config.yaml
num_hidden_layers: 15
hidden_size: 192
num_attention_heads: 6
num_key_value_heads: 6
head_dim: 32
intermediate_size: 768
vocab_size: 602
hidden_act: "tanh_gelu"
norm: "layernorm"
norm_place: "pre"
norm_eps: 1e-06
positions: "learned"
qk_norm: true
attn_scale: 0.369
bias: "all"
tie_word_embeddings: true
parallel_block: false
init: "normal"
init_std_qkv: 0.0416
init_std_o: 0.0517
init_std_up: 0.0596
init_std_down: 0.0596
optimizer: "muon_variant"
learning_rate: 0.00891
beta1: 0.95
weight_decay: 0.0
lr_head: 0.00743
warmup_steps: 0
schedule: "wsd"
decay_fraction: 1.0
decay_shape: "pow"
final_lr_fraction: 0.0
batch_tokens: 32768
max_seq_len: 256
doc_mask: true
z_loss: 0.0001
train_tokens: 259100000
max_steps: 7908
dataset: "wikipedia_en"
MLP neurons of a small language model. Each row is named by its layer, matrix (down: output weights) and neuron, and shows model dimensions 0-127. Each number is 500 + 50 x the weight over its row's rms, rounded and kept within 0 to 999. Numbers have three digits each.
A block is one neuron, or neurons of one layer that tend to fire together. Before each block is what it responds to, as a language model described it from the Wikipedia text at the highest values.

Subject pronouns opening a clause right before its verb, mostly he after that, when, where, or a sentence start; also she, they, who.
L5.down167:514495635504533413436507456509547397453513573371449487510447507490475496456517519466548476539520526616413536560474552406499491566547533489479549572470635487587489506527469547501562504503536509547498477444490465514578455442476344652538456486456519391500553540462460510476480515496562509597523544500447470495527517637549496484527491469560551404539497524518488530469543496461464470465506

Colons after field labels in infobox-style lists (Founder:, Starring:, Draw:), year prefixes like 200 or 199 opening table rows or list items, and No. in headers.
L5.down528:481375466479525509428501510530386520438554513533538570587568491453441446556456496500477520535532516552472483581463521433528491492495501472481568450574437602522563544516477460423455540474473544532484503533498559511555514553461461501525408589505513551491487548454522464496441556488499545395521483455421464452563508518493573580522514457513499502444450592488428450416462461443459556453523

Tokens whose completion is predictable, mostly a year's first three digits in list and table entries ("2021–2023", "- 2002: ..."), also mid-word pieces (Govern-m-ent, enor-m-ous).
L12.down84:514523492553521499520550536487589609462542432510453536486559497529487459466583488509515508501532445442500485515562489494519536512403529554525450474470466405375498498437547533441510451487510440544514531615555526505491420506507584453414487479471520390543523619493538483481507517459549526452448412506623431478446453477488528467564489378552537480461506424553589499508542541411486543484490
L12.down125:443559592496448506557456521487470443525424468521497393398443393555451486424515540422515430477503466496390493502565536579429536513462446552535630522575455544528496464444516604461527459514496556587441451508508473521540588516441450537481507471522491487531480552418506470513472475468381529499518552459434562473576527528545530477531523461511518489455457480597555512472477585463499554458584
L12.down179:551462564456578537469518494544540453487448474532486498505490485396505497465480519515558512446569481470410438426403395502582456506531444555521501432540547502500550535516544503480529509533416433442501531522476508510485430531571520467575465540552457509553494491495549461501526439561385437486599452481505496554634559541555447519447587483568473473429494509512477486595450439536457449436534
L12.down324:462510417444427561527417491552525451526508469442448497508538535524477484577428430527535597477438597511513559359510541500473501549466419422530522570537517454556450448532516484602583464478480484492498526509475415519476488472454487460499537544606472466567486584464532553462533549540483492444464450447441434570493400499419473493537581516554461468443489526585504493577578489544445439509528
L12.down478:509560512349411410457527511483447429456506620551482403609484523439422578601511492472512473548488484463464527490449399447421566537504532423594427462500545504527447505463513451483555535522444501479499585566435503433419527502501535500466426478474523552464469509485529426472577472489440511487456494467476450451561486446528525504529477553588526545482492546489512513537528531450398488516557
L12.down528:531533534507420533522431500463421508477517538446549535499498463495488520524484474521524547538471460510580507443511504550459533521473422510500455538483469550448473448514510450543504515582516480594606486452507538498429464483455458460521448441498469576515610421536544619460455453467400542514497483505365520494492405593543453533503497601463474534417510461513543556439436485556444593599471
L12.down571:470509604517531448401552539597509593557468505552471526428447486545376503541531434503574543518557476498440562510557528510387474543394553442562455445466436483453469508416508601513456592490439519472479524550386538494502545491420553492480506479493610480484485567473445520433502509433525508445525524474486538402463541542489558424508457496558438482515525460485477530434378535579511569553425
L12.down604:490566525503509484459550513515535501525492540548463513510504614566591525501464473626477438470470406462568442536549503538495523422430535572563482503459509395516391531510463455373387473411520459482477477543509538451499473539546560460504454459523476492517465486422519495509470545523470515463421537503437539442495417555505438533485508520442596606531418531462522599502523490533589506449474

Mainly "was"/"were"/"is"/"had" after a subject in narrative prose, leading into passives or adverbs (was also recognized); also word-initial "b" pieces (believes, become).
L10.down6:554522509484560564457583482510515524577491444428477521563517530523547424461522455494450551511530476464456476545532532592543483498402476492499540592398446538442520470434543523434456559443488481409572566476468494511588507480450562440536479452552479490531460487461556452529469548482444493608440452502465494540472487461386511598466643391454514462511494507490455445488438437455540474490543
L10.down33:420366599455507447411510588483515444441510484532431590583425532550548533456476574556529520598508471498512521572473459536454472402502452484511508524481555550468434532437519526484536521486580541479485432442441504502427576585549477485482495468485629481539481494522440497505504472577519479449526593438507534426505429504452429536557486442484582511422426528510527467563684515427493529516473
L10.down94:575460569505484448533506571480547475377465575431570472572474493474525550471516505451474553544535484547532520551483409512493466468447440468531510503515457543538449520494523452544570455493536528453613497500519502535454559499449569501543554434478524560546577484490389457413559467434440488515470565498406521524558605379492397455468522542467475531584443522535412536509534589559496497504529
L10.down123:485453508424580558446553515498458506475510496463499494407534476481548468539565456538446445582485495514523519481540534411546529545510475458455484453515540390473429512427504470479481464475469475540542484458489484581509508513468511514502449535539595516548510512367452420465509473649507465472536481539478564359496518523494570441476467496555501475495509500483584493491657456533514511486407
L10.down173:460564534456498476525571551568440538537471496467402524410534489537513491547571504506528578569520504535488409558438467510503603566536463500350507510504473492529555547463575547403417490440522532513472413501608470461474554496487446525511514483589472396413448384528526393471500454501461506611493415488516486529566415453476545480456516552417512504510512558500510501426480480500523513574515
L10.down221:591507451573496443534551574482508499412433510479548467485519493489455553465551445566509481497500562457410523551520480638521504498460599497540454497418472523470554472503413465518567613543551443595570498549543471448407464479566550468612435540495511468529485510492628461476478569485373477458486512544419390513497494438515487532550453599486542596444594596508531451422547441540526499451449
L10.down284:523452526494518429565492432506467446466533427557452427488531597504566429555511482485558473549475395544569486471412438545463467544504465466538531559511467543471620459437481474448511489450524465539490470462512518586638513532523570429427570539502511475484540450508541541415497471557371455602458445538509510585463587500408502490486507497542443449464451493566461474460425456470504427500415
L10.down414:489470466463568545494517556482401466503468455550480503396535458474500455524532430523411530542460429485552539522542445547420617497505503413526594452534512417520566485373611527474547450487593517504539526488494511429373581475583514475507463443423462462517543407605482438392523468499556543481519530517569525450514495491532548508426497530564566540427596522551450541534640470452574504511518

Short word-internal pieces in words split into many fragments, mostly "m" or "em" just before "-ent", as in amendment, movement and government, plus t in Washington.
L10.down29:411541422516532461546489473573469473484402525432513469507525420449473445439460513601473570449489534458463512484590493467443466541425562422461471520403512524614552500464374598438541490576547474563471478569550547529479554490457528529480494448542397501569450441476586479586485493467467548505562535502471443521492441583587566481496523547518475555412514518547505474506532469519585597490517
L10.down128:426488459533558542473530461548564446547522552504550488497516435458529609395493446522501494502387426474573529483455460450521484489469423446495598413566541516473530491482501451399447547498520519528481461581522438517508540499499443510457601496493500512517513530480623550513485483530448611554489501431495447464441508578469418398491545440540484500449450566478464449567566543573572472424493
L10.down148:554507537476529472466445457419375438522424479471499485533520541499467541505576527467441517410414446589462486531441489437494508535470475484517535578444550483503503540519546585426523576499516515454473558500467523495501597511558492436465555488552556456523487530513544521558461522525536433496508491477538501407482567602609501490478510551459590571422488524351423465508669524452438428549509
L10.down186:501462492467558451517484493542507496519536523493510455520437485472450426416476471586535342454479451465445597567487538483568518459476593463405520429554493470564428434454503521548508579371432459427459423433538496480433472529536421450562510481464549548514512446643529562539442529523425501456449514559533456513537520493480463624468526505495448430554521519419606484504473444524540489529539
L10.down190:396545384419412471396475442548545523511514532503463511521554443492533522413565475516457531515564482616547566424555508465570599537485565483576516468519526483520508582495459611528449587504532498559550518434509550575428464490433434447486496499489522511548491504503565504462556431394453490490497530414522520487584500573533436488469467603560517470504408589528536478449426507500571534452509
L10.down380:461563519507478434451485505444409552651533513513496578531535556444521516443595449568456467510491393531473511547522546501494468545449533503563469527511516444400491469515566477460553411474596478598375497554478585586467551505539477449465467531445427474514392554539485543520526606520500548513507532550480524464566529485507427555409441483468493618465444503533507552488482437558551521472476
L10.down437:483566508497491473529532521491530449387551455521543416559539563544390473460533461523475409534512368470541465524501489446525392587577528529568431430493508487458495553434526502517543533433495530368522529433403588515479479566494567580493564455482549564484432510453492533470501466477487448590520475486448562576501491423580516539358546523438482606530489402465513418503484525550489507477481
L10.down520:496498462465504513433417470490553528466536466576617473598595448383511583389380465416542442472426552511501507530462542535470518478483488475600520554595454443569494543421518660430551456465494480507506364526465491488541525539507464505483479463502486498498453529471572454513416551500438430404488519496470527476579475547460521570464517498545521476534503423525467465532468545532545532486560